From a checkpoint of a small transformer trained on Wikipedia.
Size: 9 layers, 6 heads of 32 (2 for keys and values), MLP 512 SwiGLU.
Architecture: RMSNorm before each block, rotary positions, untied embeddings.
Training: a variant of Muon for these matrices, 13257 steps.
MLP neurons of a small language model. Each row is named by its layer, matrix (gate and up: input weights) and neuron, and shows model dimensions 48-175. Each number is 128 + 32 x the weight over its row's rms, rounded and kept within 0 to 255. Numbers have three digits each. A neuron's up and down rows have the sign that makes its largest values positive.
A block is one neuron, or neurons of one layer that tend to fire together. After each block is what it responds to, as a language model described it from the Wikipedia text at the highest values.

L5.gate98:130120102134126189139177121164105138106010119102116097086099152172121135191104143118170170133155142068151072135163110095164163139070037180152105079083180141136083110156072166063107138126155073147120156094182140157092125109183157143111075104139117137150138155145131128066107084151114134136170170114147192136142156141113144107147148129136123128115143160123132108071144107088136167070143
L5.up98:155130105139086140131182102234184120165161095107150104101145179099087147156084103123144166061146162133176173178146113109094159126090111163089126079078108213155074092066138144150131117126155092121154098125124102164119142138092169123095124149136119141186108106074127136111071100149152093137165130132079140159115094139120123110105091129178086159150192134103113124132082126157119120117071
L5.gate112:104200125109169150104098162171125162118141167162105085119059141081135137072136108112109192130134178112129114125141114094089071127081140108115144162085156115123124143155136114130164108119140159150168073125061150050150079156103141118102146143179109119180142091116111185150149120126131079131079090103099174081162180145137124177129148102127131160153111086095129142161099161139179130095148
L5.up112:163117113153082142123164147093079089140071100162150157098145162062105148113100136112192175119071127149172187092091090124072065078073075125117123141114106102133139097185122143113138159157087090108137162128180132145067144138135140125052144069069163165171185117068160115134121144136164058134117153145120129141206130067115107144165107115131141068141143117137092127128128052128058100091144
L5.gate121:134187161141152140126067159201175140192125144121158134080113141131144122146074124117175155113180085118113146164118076109119071178162123135114167130120184103110125117143127099100130136097153073083187132129148186157202116139150152110051123175160093138073122149116085158109155116112122126163175146117058142147149107160059122188108141160170091140147214105107104149132118127160110130092128
L5.up121:167140185123113163086141136134169151071076125119190117153087144136160151157150153124129170137099117111142141116123141179130063139126095141174156169111154107113161117136124109136148143134144101106160131123137143129129130120129099170001132136185142142097196157148091134068069118062101120130160127177132109135160048113098115157156124084117118121129197097157170187173118144163162165123167
L5.gate489:130176109161123121083069146136146097133118121132090142180109143108145147141190085183094158119150124155141171075145085126142104117107078129099161105127182161107143130163143142096120125124112199139113139141120103116201106160115118134138118062126117129138179087120181130113164167085128139158055119141103144153168196131165145146106142132152120140112074126107091236111167089067107145133170
L5.up489:122164128187130135108119092132179176102133109097131086127102157109145081165087136180114142157087137149149087149095155141124152082086131140138120112098134120151098081141144149137089149091208102125182066151091144136117172149133100119134124114202071114178139110109154102155119107125129110114134124144113132111189108122150104160102085189100136088151133120086075055087132070122138095111180
Description: Possessive after names. Apostrophe of a possessive right after a proper name, often non-English, as in Hua's, Akbar's, Nigar's; also some mid-word pieces of foreign names.

L2.gate432:127137104118163087119114104161122105132113185111111062090112108132124102114193121173151103059155121100068150079113122112123122106151156157223174167154210096076151124185105125113059174145163146081187143118107164143135166165103129085142075121133073174214158158074138143147136117180072095130083105118206058138170116165140118143198137127170118127119146142109085112166160149119147152152091
L2.up432:131097142119091156142129135125160146178094181133120123122113128161131186164135099165186083162118152155137097153088123185085118135161100107132120156131117137108145144138106113104187081108123115091132087149146113211173125141032081134116139162134091190102205175098118153116104178131127079096139130119041109149126054112092115148174127124149197172104137165137115119144093120150149157146147
Description: Possessive apostrophe. Apostrophes after names and nouns, mostly possessive 's, as in Labour's, Turgon's, a man's; also contractions like didn't and we're, and ==heading markers.

L5.gate16:135147081110131124127167150101136168080154191146100166093172147129084140086080161108181156171094114190171135147100166155121113120146128146113131082136119172136135130202183128123139121130123107033157137160128123133120083147146147150135118134085093151099066096158102107175053123119141096128073139091128150084122165147107125127200110191138113157156171160084089098150121143118108116150102
L5.up16:168068113161145172126192062078166134132215132062161175104146106116162158086178161160161109084118133111117094123114157115082108128104135152091156162155154129118122117129102160152097127084085129132129105142126148154126123157135109146164093137096162119147143172129100073097038122150170103116103125181087179071155127144077099109147186160086129141171153132084141165133107150150127186098065
L5.gate241:134110087089140180146108132107154177153113152186024111120127122070085141087129112123144151210144131137052167067141136153095083075160125112153064126138135140144180202168117127179147128099117146138166106155106101130113149190101099144156108206132114148151079159066132084121130148056165117105064148170155101091092159107168153172136141086119093101144142102103133141157178117086128120133108
L5.up241:125166149203119168089138065141114131136178122154132140075108125124173118159171141112156174116108119084166124185170155150206091142111213066085106155156092116125143184105167155130128137115184045139092120076127135185089108134141149131104130133119159145107150118118139128065140091173132092117113059157076126142163131110060115130144099185184113116097113135124126169096103164133100098113104
L5.gate325:182156192172102140088124079125125107122218143094118182170117135091145104151132144182101155109100095076151132130094115097102106109057083112209075146073152141124141156118168123163178156138166089093093049092107096158125142162163154155164115083139089129078196077108107125120099125116117164149158135152139128118167122116155137150131097101125133119154159128126073147123135153079141128135150
L5.up325:214143135119164114136102134105097068109130141114103114137141120108108081128118121104071137156057115142124201160091165148166136122067155195122164147171115056041068112149172136089086097120182162146105156097118099100128106081129081117143068123082154141099132137233115179117202159106121128120151126143125138162091163139076134110196130171143159162104147110074080143106073089154129146148134
L5.gate471:090251144171147136192185142148132161076081136133082119176096148154145162126134097110114150152184156118102151148181145123073142124153102161142108155141118158104101135112173134157114090104168198105121052119093103090112106196123100172138144149140108132126104157127117084105147153046161157150158076124176163124142135150166134125153161131137137082108148086147142163116133121135060108098134
L5.up471:103178114111138160143145121112066093104124112164055148127096106097127087118112177112087147142108132062187134078124178115070142107090156111125132161161195147127030141135136093131106097077135153117122121130096041124124126166182132137164136097167082163142089161092116094124134148087143126157087133145151196123091109086131119110105167125132151097133117088124107155160123150121057079095146
Description: Mid-word pieces and commas. Interior fragments of words split into several pieces, such as ng in jungles, ide in presidency, umb in incumbent, plus commas after nouns and table pipes.

L4.gate6:114131106119118119068187118112110120078132134142055114105132139147125160110136148093110141184114138161218118105134159127142115106148167136169166136126125108172108138131156164098136055107114103160113095129126142145121182162120167146143145109145050101180116155079149135131138162124117123157174194146197142106176126119112110089045167166109124168180131233146131123109137110084162153074086
L4.up6:107184059111177118119120146078111146067100123134101168064095133137089113139116169193059136119130123098134135148127168120158114066111153089128056111124113117130102116176134162142107137145111120118086159140087148126115109174090137145171144112081155093123111136071142131132102125143136090135165144107143120116159096121101093101149171196117068171165107126149123060139170171077098174109144
L4.gate74:104123150164106140137144110156113111135135180158105107094139124122119161085126139143085069111144108179136088119151161130121139198089134162112092161142148180166194152130134118109176083062093107157134148116083179083105162134087145162132106087173150111089147116152118157162079112165172068159179113192141130119148112181098036110170128127095169115112112061116111167116170154150086115091100
L4.up74:085098090132138176166143125078170177125143147107056118063080141194123129056129082114107107139139110129136143137114139097147133147140127095123092150108136121142183121133119126135117104115146149108141064153201114113094103104124065126126165143083199122141188075118060160121136153160140094113155104223070139141086156148147150138149142097145154070107120119116080080184144129140117104170199
L4.gate86:154090157212103164089172124175136190144137142134163132108107108115164144138123147138107192122141112165144153146124157153206149170180113117102091131109116061109216183136118092137092110086142098141075133148147083133129091089157115143143098092080107142120155151120109120131088127110111090121116133195097109096183037101108108156123185141100150154099118161168099128178111132179112156154089
L4.up86:147102083121082133133125082114112138181114174110107150115110151158178143111196125100154113125093098137110158151081208120144126143141096106157113175147093093139134144117116120127111128105131209125112178140170139121162067056193138122057144114125137120146128125140085089158142142154143092092162086153186163126122102104145149118126121190095173123149130080130068109140101166116073150161151
L4.gate88:138095130102150139122165138165136110181071184163173169133156174127136147082173166025125130138189147085087108029141144154116142101116107115144130104130100189131167195149112126145158072090143134114140164171149130111077115146093093113122150092086140153056065156165091137087126093104139113112127130133148165130130123075124131115164110152132149165174114166169123135134154111117062106092137
L4.up88:122131108083119156110096145145085088135142172110135168139098069176140163098146114138180064133151057170121116091175122118093133172181127074133157143128064157139151150128100107151103138148095117114092081080122125118098117112100105137114129116177088123116167171090177036138105131131110101115137135154154094112133125125143159139108085199159115155176182102174159175188144158134152133165162
L4.gate132:101208075123119133112123207142122107052107170070201167062157138132180143111141192095048111094165170144160109131119014150107089165128186153093176149129157108169153088135185106135157120108110124109117131140147121102121139112125125146095145125168112098141155159092095138183092090134175155137130053127143110098141128134145068110151087105136113087132146110141177151087137123118108127077188
L4.up132:167109133116156106168135156058146125116163136074125087215118150172187158132144106131146058101117183129163113138135147126116122132148073077114063156144112101124149122138137097140101087064149130092123143142146162067128142097095148113141113149099124137107161099129118158099210148146198105117136104135118135119168128141112131093160151031119123107051128155145122144163099154161145153155103
L4.gate156:143115178104122178154200118194117149201070115125145057049103181135082123098121086153136080137071102196108151135103157156188100138121139123130136127142110133111145133242159124163110121110174144116126066113126105100068155163121087076161093110115140153101203144152120095151118115117113108104079095128154150105121111089187176118119104135119209120136114104101128126160107102137122131154123
L4.up156:162127125078152063140140139131079129155192179111176109134143082160101149055192117161064121097111142153081157164098122210128150133090115092137148144133121108106196143137128138135090118109177141149090098146165141078121134155204099124099128095116149076094107081093152144159134133160105130072135182200072171129148093099092136096152073128123141127080126143133100131185099165116141105075115
L4.gate165:122135190127083110072164132115119116096165148123141117096131182125188171071063143138104104115163085092207051142136133088097157112123114167160185189105116114166142123134170121085160124116140141127112138072182157097074083088055123120142066117113095152145091160125106143115097110121150140132140079084141156112104084108177104099128145164164114104154161073092158102121122136173131135108120
L4.up165:128109147141102118147117207114087123135074118155104107120180154104155178165179097093065086098119118100158106122148106154096149130125182133163139153124063106131144103119091158113092107176145129156157030059139105143148145200078141156118149123100117105120158144125131146202155097141158142083169100080165091143135136115239169134106118170140115147112133123115180097140121160143107107144120
L4.gate166:208148114123090092137180159153159134108100110097137072125134159124119148093066106161175070128147167142158134162189134164126146162105183137093158130124096190130122085191123120162119152058153150151165165085189046155157127106120098116184099168114176150067134129118084126137148154134177150100147146177146163113153137157154167195117071172129170095125135097169115113119124104069105061113143
L4.up166:155139096114179116145125124098239086112178140085144137110138087140121173061182131157153104089129120146103135158177179140139151133127142160141121131124130118177154123211162086133129116147131052167155176116125085089077159119162142165130097121116132125126075143149113127163139114133185057066123047164178111071169110124183133148094115154140098154121228115103099129157093126140069081107154
L4.gate236:121154129187110067096096160079121171116121122094089152104152134144151125120098149058085153122177135057103129174106120120075160162125216170106093131138171096159138122150131207135145161119159140148145119139125105109122061098084118163123109100149174133129115093093217136160131122123152105189101059162095066163130095070072147078162141153129125122144135106158154177179119136140107133067105
L4.up236:113085078152134124077127123080166131103201157081131159136130161158099133096113164120156142100158125076112155154174116155076125139121135201121180176134134104113162122133162185173153093131129110109091104160147081155143131157160110161126114028131143123125119086127158157121157172173155072136085114117084059104148129118171111083167133068115123107073140089167132109186080137086155122090060
L4.gate322:223092132085130118166150124161125176080168123175133119095118108152124121125167097125139108077231120074148118189129113103168120156170074111194090136136141185113135191142153180192063181073171156139112106146158135161116102140156110142120128119127139138139110126074143137097098143181193128111116145141094121119120145165169088076070119133108067110132115107119108087138100102105139094198167
L4.up322:103154152130053120083161130130121098136137142092163138074098098202142100111135143115223093159127118161168120157117187094162172129110211159068120129178145140128137116123166146135167137127132153167078121129114100154150103115130132068080129127154116190083127105110154133156098127151134127115102111125087182083129112138077151090088093161110069112117109154117151132138176153141109076139167
L4.gate352:182111126096078105124161171113107132145149141128158109118135125161107142090154163125140122109137105147134115157109153086117130209112135183129059079138160149084119066115165184147118089173122147160104164145118125160122154145098138142182103146124142117142116160157086163123117115254121098216189079135086155079128096177135087186189121110119101129133144169136118173125104108188137160096076
L4.up352:128084179132114099150098159085111164177103142144157182115125131139173120070108071156099165062040035127162076145176129070144136163140094176094116148171114192115118102118118175104149082128140103146123125135152168175145121153170106108102094129150144099099139117142034139100152095157113129124120088150100155076098157179147139101103094134078079130171134111074124147083117106105080106149115
L4.gate353:110038110127126155107083102151112170116106134056086124130065054094105123100116108106082094143058084145169109123135138103120143144134100166043085166127133126169158160115077075072169098119128201153139143157111163131139109146082129144131074143086066043107150155136099155154133087132114142135119163144146079123090088174057113084087109125115050130127155085114123093144132104152149091116155
L4.up353:123135162132166109112107110145152109140155139106069098126129170135074156080119098178125165188092100180168118114152144156111096161102122158160088187143162128056081144080097104124069129036119145136168162133110128134152086099169085123093180161153169136135128147106123111143130118077172100150170111073147176086135113096136109108084072111119127203168122066213135074137124125112140127144141
L4.gate388:119107083119156140151129174105126127116103139128140088099136124134164099054141128087169089150082080094123140186124110128115150139175098126066076133161127179160197143152157117155152100140123116067089111112070131157145109161103142175107110109113128115073144119143106144147096175084139056149102141106122189133149112120086110173058132113106154163097145107140174071137135124106187103111116
L4.up388:187148127122131174160167156166127127117087148105114099118121072148186137156145099085166179125034107138157122142188096138162099140038097162141137144101104147125134167104093117091143197153138131118198122075168131160085114158104144128157172089112148177105130175105186127059135123116127095189099153076162117114133108220155144147113090127118166132141119125136137094152178142067123092099167
L4.gate420:088177120126123122108161109161094128112105123166152163089143070158114084122130172193096137138147112088142173152177136107147152135132118141106109123124089096186176086112068207087121079142121163090147144183091160126133105163116093121110135135142110136131140088085095074113117145085130174124150097137076150142189049100204115182152115168138139092107169107093120102075105132128140161061142
L4.up420:083131157054132172142128090134134118160097179080195100096143145093136065137124129105067105163156091122138132120127121107152139150147117101173124115134165113157104137166063121109162134184113133096065134147076149102163118161200105039122160223188168100116131107136083136097119124115134216140154139082107161102088134100118129121173096069112133124132110152100113080087128165107088098100115
L4.gate448:147137164116162163138157164108117077133180145106121168128134079195111080132116106069091107151164138107198115125124153124147138082190137088157136116074139134172116123133147136173105120090155117109205130140180156106147165133181087101137158139181054093176147107142104169110126146115149180185105088150172142118112149121180072124145167167144153140118170094148125032163125056116152179109132
L4.up448:140157172147140155161068135125151172157184122147116164070043119139116145140099085113085131120111130129140156143091140102113179125128170129107115107125114145163114161112196124151117130095129166195114116150098128103152183115151125135132094139145094113085051124142131173135164097153169121154120071114161174065148109159140136141131121154109142143105140126097113119111116134159117145136149
L4.gate469:134165156185100095124120101121142172150114167154101140123136184122112058103110151130113172152112086134120139082089194154098098122161158093134088135158107136177121151085141120202114098142151093075133144121131143126080171118127101074143142093121169103091114117133083162255116110148155145125143137144084116085154083114120086156151127154072126151119187108110067112144155179061149150134108
L4.up469:111036118147127182182111112177135117130105169125118177053110120177143116098073099072107071122147109155130169138095132129176158158155102129164094145124144135164172139091129144100188134078096124110075107088169092131146129157112157149076155119113127133092125136124132168135093116115132150113164171085118143135177064106089117132120097139169165159117141134170142082125168164132133081070114
Description: Mid-word consonant fragments. Short interior word pieces, most often a lone n, inside words split into several tokens, such as da-n-cing, Cu-n-ningham, tre-n-ch, pol-ici-es.

L4.gate7:162155142126177160140219121165185129087096131106156121150141086112133104116109064031147197096191134056169081083123121151110156111075111132120103146149228109107149137184124052111089129078124114131119153119085151152110120093082102169101151198158223114138163134122183105129137135133178162080165056101146174119194129163142145138092126133144138119093151118102185148079105165155127141109130
L4.up7:183144138138116114022142186142119118119123148146122099130126111104156155129136182171132173144127141111105138176144115135148136180095142149149071098119096097163137135115092139073122126086116142180113108084159179120156062160142129205085116143117116163203082075142111094079079099132124140155111110122074127161147093099074107135190122141113189177146117158092148156065184116165092162144173
L4.gate26:163118130140134153062067141090104098178137171066166128138138147107160101134109109132126091121104172091120165167119106175096174135134146125086068124095102121172139143137114148127114130109179154092106130146188120116119109104112133136131062130175139125150098121162137082132162087047173097106149103117118130176170089122158114095127117103059150154132102055157189144139133111073122142085094
L4.up26:152122128127111164139128136156109067228155089093124122095147123172182123100112054119105057132138117191135172132124113067150089111138074114120138099126172162141126125114179121149161069114123103096121101165117145130174183073144120108079096098169116184144119177195082136139103133133091106088179154111190156141151116159171111131159067084088142118172064104118113149142185124147084093123116
L4.gate37:088200165177142142134150143156155129199186118146130152138095195134151114121164125134155166152131104118115099113100172157098168173132099096119122133123096145151122131181096128095114141129145152086146135131164147137156099155075128196089126102168122123028174106132131113119100118106117104157096102110115188142143169168139192122155118174062155128154098186104148166100194091081140098131136
L4.up37:120169121170139100147141092170087124126116137147091091196140131138089122133113094131117167151106125129102086172091070100139146114176137091095167090121100109112076117100158148111113143096126079120149139174132136116094116080169137131075124111188164104183203125121159117096139145114114082094139118109135124113063096134131149106130112132068094175130148148137101184115129108087156097148102
L4.gate89:137099074106156174154128171060078143106118140165097125135154185145132150128148142139120113122164099098138101087142103166103096154153107221165175147160115106131121136105114142158109181063158109093109126066090157140131111150117170176126136118137075123159147122176097116188128101203134079086091146089124187248145100102114131161126126203076169151147123144120104155167124107088099122178115
L4.up89:164108142139123151169096184085114152126070158108083140133124143164097197090071141166120156191132083134148105130128139128086100118170155158122167115100133141099081158142097148206113119137146099099148164112122154133076151151074148163144105122154153120110165133146095099150122102165045091099088157116060147212146103110112123099106120129101131135181136109138134143148117166124127116113122
L4.gate100:125222157107130100174126144130121103070090128083112130167146158183102131159084126152134111105113115144185137188122115119132115115157136205094154157105143155127139151149106109073096176140185133018134120088179215152158097104066112142118102226133132160154141091171147166150144148141127160134130144064106147146095120102128136171168065117114129120105148165104159126130129095071143131170089
L4.up100:162113140200124172151091102115164073157131133121096095137146088119132164108142067183144124166101130146204077190138193061128136134100097113177142124138097105069119134090149127048064104146130135144141106135126110158150142091099115167151080154106189152094223086130200051154095150143104124101174121076109156147101160097109167110152133129077123139114136132162125098130158195118130122175086
L4.gate133:116166114062159134163115121125112096138147150074091150098150148142138130138138122140141133141119113117141064098133130083036126143171173178148127149102189156156106147180099133062136137087111067193143128095156154113146104117107142155132184108110029149149139102131121087183163122155123105154189078130131150174121134107145133141091129135113141177125162124142082126133139106088181103160134
L4.up133:127144098088088129136134189141166155148093131125104086104094202164152132076086120056090111127110135113111118091085120199175171113118132138179109170118166097087139129088165162104096163117114112090151132069148146116118134141026062142140128146129155161151169171071175123124100056113158094151160133132161122117145109157098068150165113157110079146120071124114115195144164135090161149175096
L4.gate183:168071160184126071124079121181167126161134160113115118148110131152158105110116039122126120134164181093142072135174081109159128111106051160133088125065113141130138115125153154071175058089151106115131147131145139108118129158124117093110145104141113147132079089092184098160139071116147087132098102148129169182118036078094090135137151175145147141230147111149140101130152150155112134150115
L4.up183:169131155145072139119138111183056071181177124110147098156082156105181207125133118177118140145160120141151095139166137097177121129121086210141146072081155163175128156133129065117163134145079144130071151124143129101126129092125153161105092132154110131165127120129086109164122110142122186137115172062150230183132123129103075158138139113083156104205132149119194148124160118116102179095110
L4.gate216:170164070089184091156069128100107119133075123180053108103078192081117141155073142127139128138132161107162123162106161155081091092147174133152132140106154129108178139100119097168053146105078104144175158146139158122156095212049126066098159120149140142099134194150128072144126157126085130163122125116149145167136088120111170149099145135136153106128093121111141085099113186155118124155106
L4.up216:174176133108058102138110091115104118115083153185075096192163175184174142150146147155159134120156171170083117198093134123110128125188093127148138153170086123086134136130116167093098163067096133154155106133122158131158077141101094157130138148128103077132127171149075147168081137155112170105146132075112131146166138090172124158133092113141169086111148143140146095101125118107198131141124
L4.gate228:107165139107170209177125111180145073125128152113129148156142065132130121090180117128080116193104115146179184119100115086138113067076085165122187145084145093164129164134135092138146040129115082169136154139146111183123127126117135095117125082100074164087168175131174148109104103132100145163179154132110144120133140085138131197158119084143149161145205139134134175139190151142154148154183
L4.up228:131123145160131139132169108161165118108155130130131054152115166106141073129148133135137170103138123075140171194142190113119123155081124162178119134103132151110139136144095154141115118128229132172089112141139132045128158132085129167152121237148162105180113135127103083118136162150158162127076107127163134098170105135123157149153156161114129161121187117168199103117132153198172169088108
L4.gate240:155108114127132155088078136148115108136171089089109110174105129104173092191169152138127163126079154128161082162155066069137134118102097098132151126086086145099157113152102158129146075076146102092140121171112128124068203153074157116122175077132174129144179093102175143118091134125074081149106140121096100115139075148134098140120119175132181164100108084119081089152132090163120099170097
L4.up240:167149204122163180085083125151163115148199082100079071136100190114118114145143163127084199123073095095165110155155042099110085100100092127125170141111071112059173162163119113099123156034144104114131116111152092132113140105070150103119098127139161141135144178167170126113096113149112183128091150154167142159101155157112160160178158140109201161136151123067149086190142079082134167182120
L4.gate247:146149143159081126096162152173106126080123110098122140126100126127166140104098093136073115082121135139124121161091136118138125092105143178143128137098124112080102149157082205165119103134155120057085124196098176143090170141157150088067092092153110144165112144163142170084109093119093097137181091139098111122129102084127141175255076101078128101188141111136142131078159142109136132081083
L4.up247:115156096085178155165087111146121138111141128125124179104093139129109091089130185121112172128140113127150084089174148115083176141139180094100040095147168092148142095123101118106088115089091102149106108109123121155117126114131119102133146133096080175135162120072112122139179060110133101184165105089132156087123078090145149073108138168156126156159122143094057140086174116071071127115159
L4.gate261:106186167160141082127167130154133181096061122083125160124147123163168099214093137102148172148125183145143150097097125100050120095159134172129129142145105154153128054075124092153129147117121087119124129122146144184164100174180080160094118168072167129132089119098168109136203145093124087095137103062130138085134064168094128136128149115139155158134098154121150115055132093154132131099088
L4.up261:173087147129126108180156136160171079175139135104128163120118107128126108070177119089142121140064145172150070131075070125121120145145172144076126138087097150105072182087079114131202116094099097089122101088136115115164111075138153081137055133155144145170129138117161151132156142212092113140159100072193173140094118149132057094106135164085075171142144111120128169090100173091135086125162
L4.gate416:103078164075163061146104121118188201085114161149078071128071133185144159167081121112160160155132162129113086137122114144151083105110158112126151185151119127148218127062144108086086172216136125180060131108110165110107127105087162123190096104087124142156140131158136118172102146170103225118145101121115103151113131140101134111123127131160140143147163159094153121131109129126139153153162
L4.up416:125120125158155073097081193186156129155150137182129084141083131143137147126119126143198146133149151135182060089174147116185105193158145113111137134123112166113143121100069117113140123172136103122126123114157101093157120103117151082176124091148155148134122187135120101078160101144095121099107141082157096133149100203197143079086139188130119163112181138160056192130063090149122067117131
L4.gate418:158137097179156144169196136125151148109079161118125125114147081141153146141134166174065130101160121150160124119117152061146176097130109067161122133075142130087108178093153070079174127113097153169156029098130190126144150122226138131142189138150094121167106150155150175222164132144086120126101159151115155085121099193159072131132129098101117161167150086075137118082086121138121107119104
L4.up418:161119115161144119131110115133139128160140144102104128106156103138136171144024181129099111112127117114165098087082144013155172104133117081149118118116099110135152128144129120060151078113076139158167089154114141090148152126128133125175181169165149148140137109124124135189169086093134072090120106134132117090135067166097120125156110108094148139143091130077152144108173110166151165098113
L4.gate450:181111087118100156106102140112196146116120146112129093132086118131127150100126122131132171118147107090114147192093136081134142157098119099142162193131125137129104151156129036093148061154153125083167159096124111158131137193131164192075062185115098094150155165071115048160107037150108151096134041078123170163144120090124141140126139184135152133123092166157128127129174113109112173126151
L4.up450:070150100137088154094145100113149146095072122110084066131164148133127089113171113150127124087133107160178182155123121108155152102052083102179083134140173079152063106060100128117168105103151130163088164163114171135202115120085149163106113145142154139076159140101117146118139106142147128187148151061116154126111125157104144170127099116140183122131179107070171129144138136161111086119111
L4.gate487:167185154113153112121129082087162118164092102118131160166160150142138112090109115112097146168073141084140065064159135132171104155068102198125146124091090156109106132157119109107136115126155100144132126133100135093142100105164170175103110124125180130163127097113139091156140153168118129165142141112210209163066159133122147118180052148198126149140131100080071170139130157156104105152157
L4.up487:070196122095102159158155042149135098151077106132126097140118131218169126090087138139154136127156126086122130107149197136086141138167097106111123104135076164130130098173076128165145148159171116134145057091100149138119143135147130161137114132133101169132191098125189135156153121152146115108160106139198194129177087116102171173125088174133178114152153136126177110121154104132121131109138
Description: Mid-name apostrophes and periods. Apostrophes and periods inside names, strongest on French/Italian elision "d'" (chargé d'affaires, Tango d'amore), also possessive 's and U.S.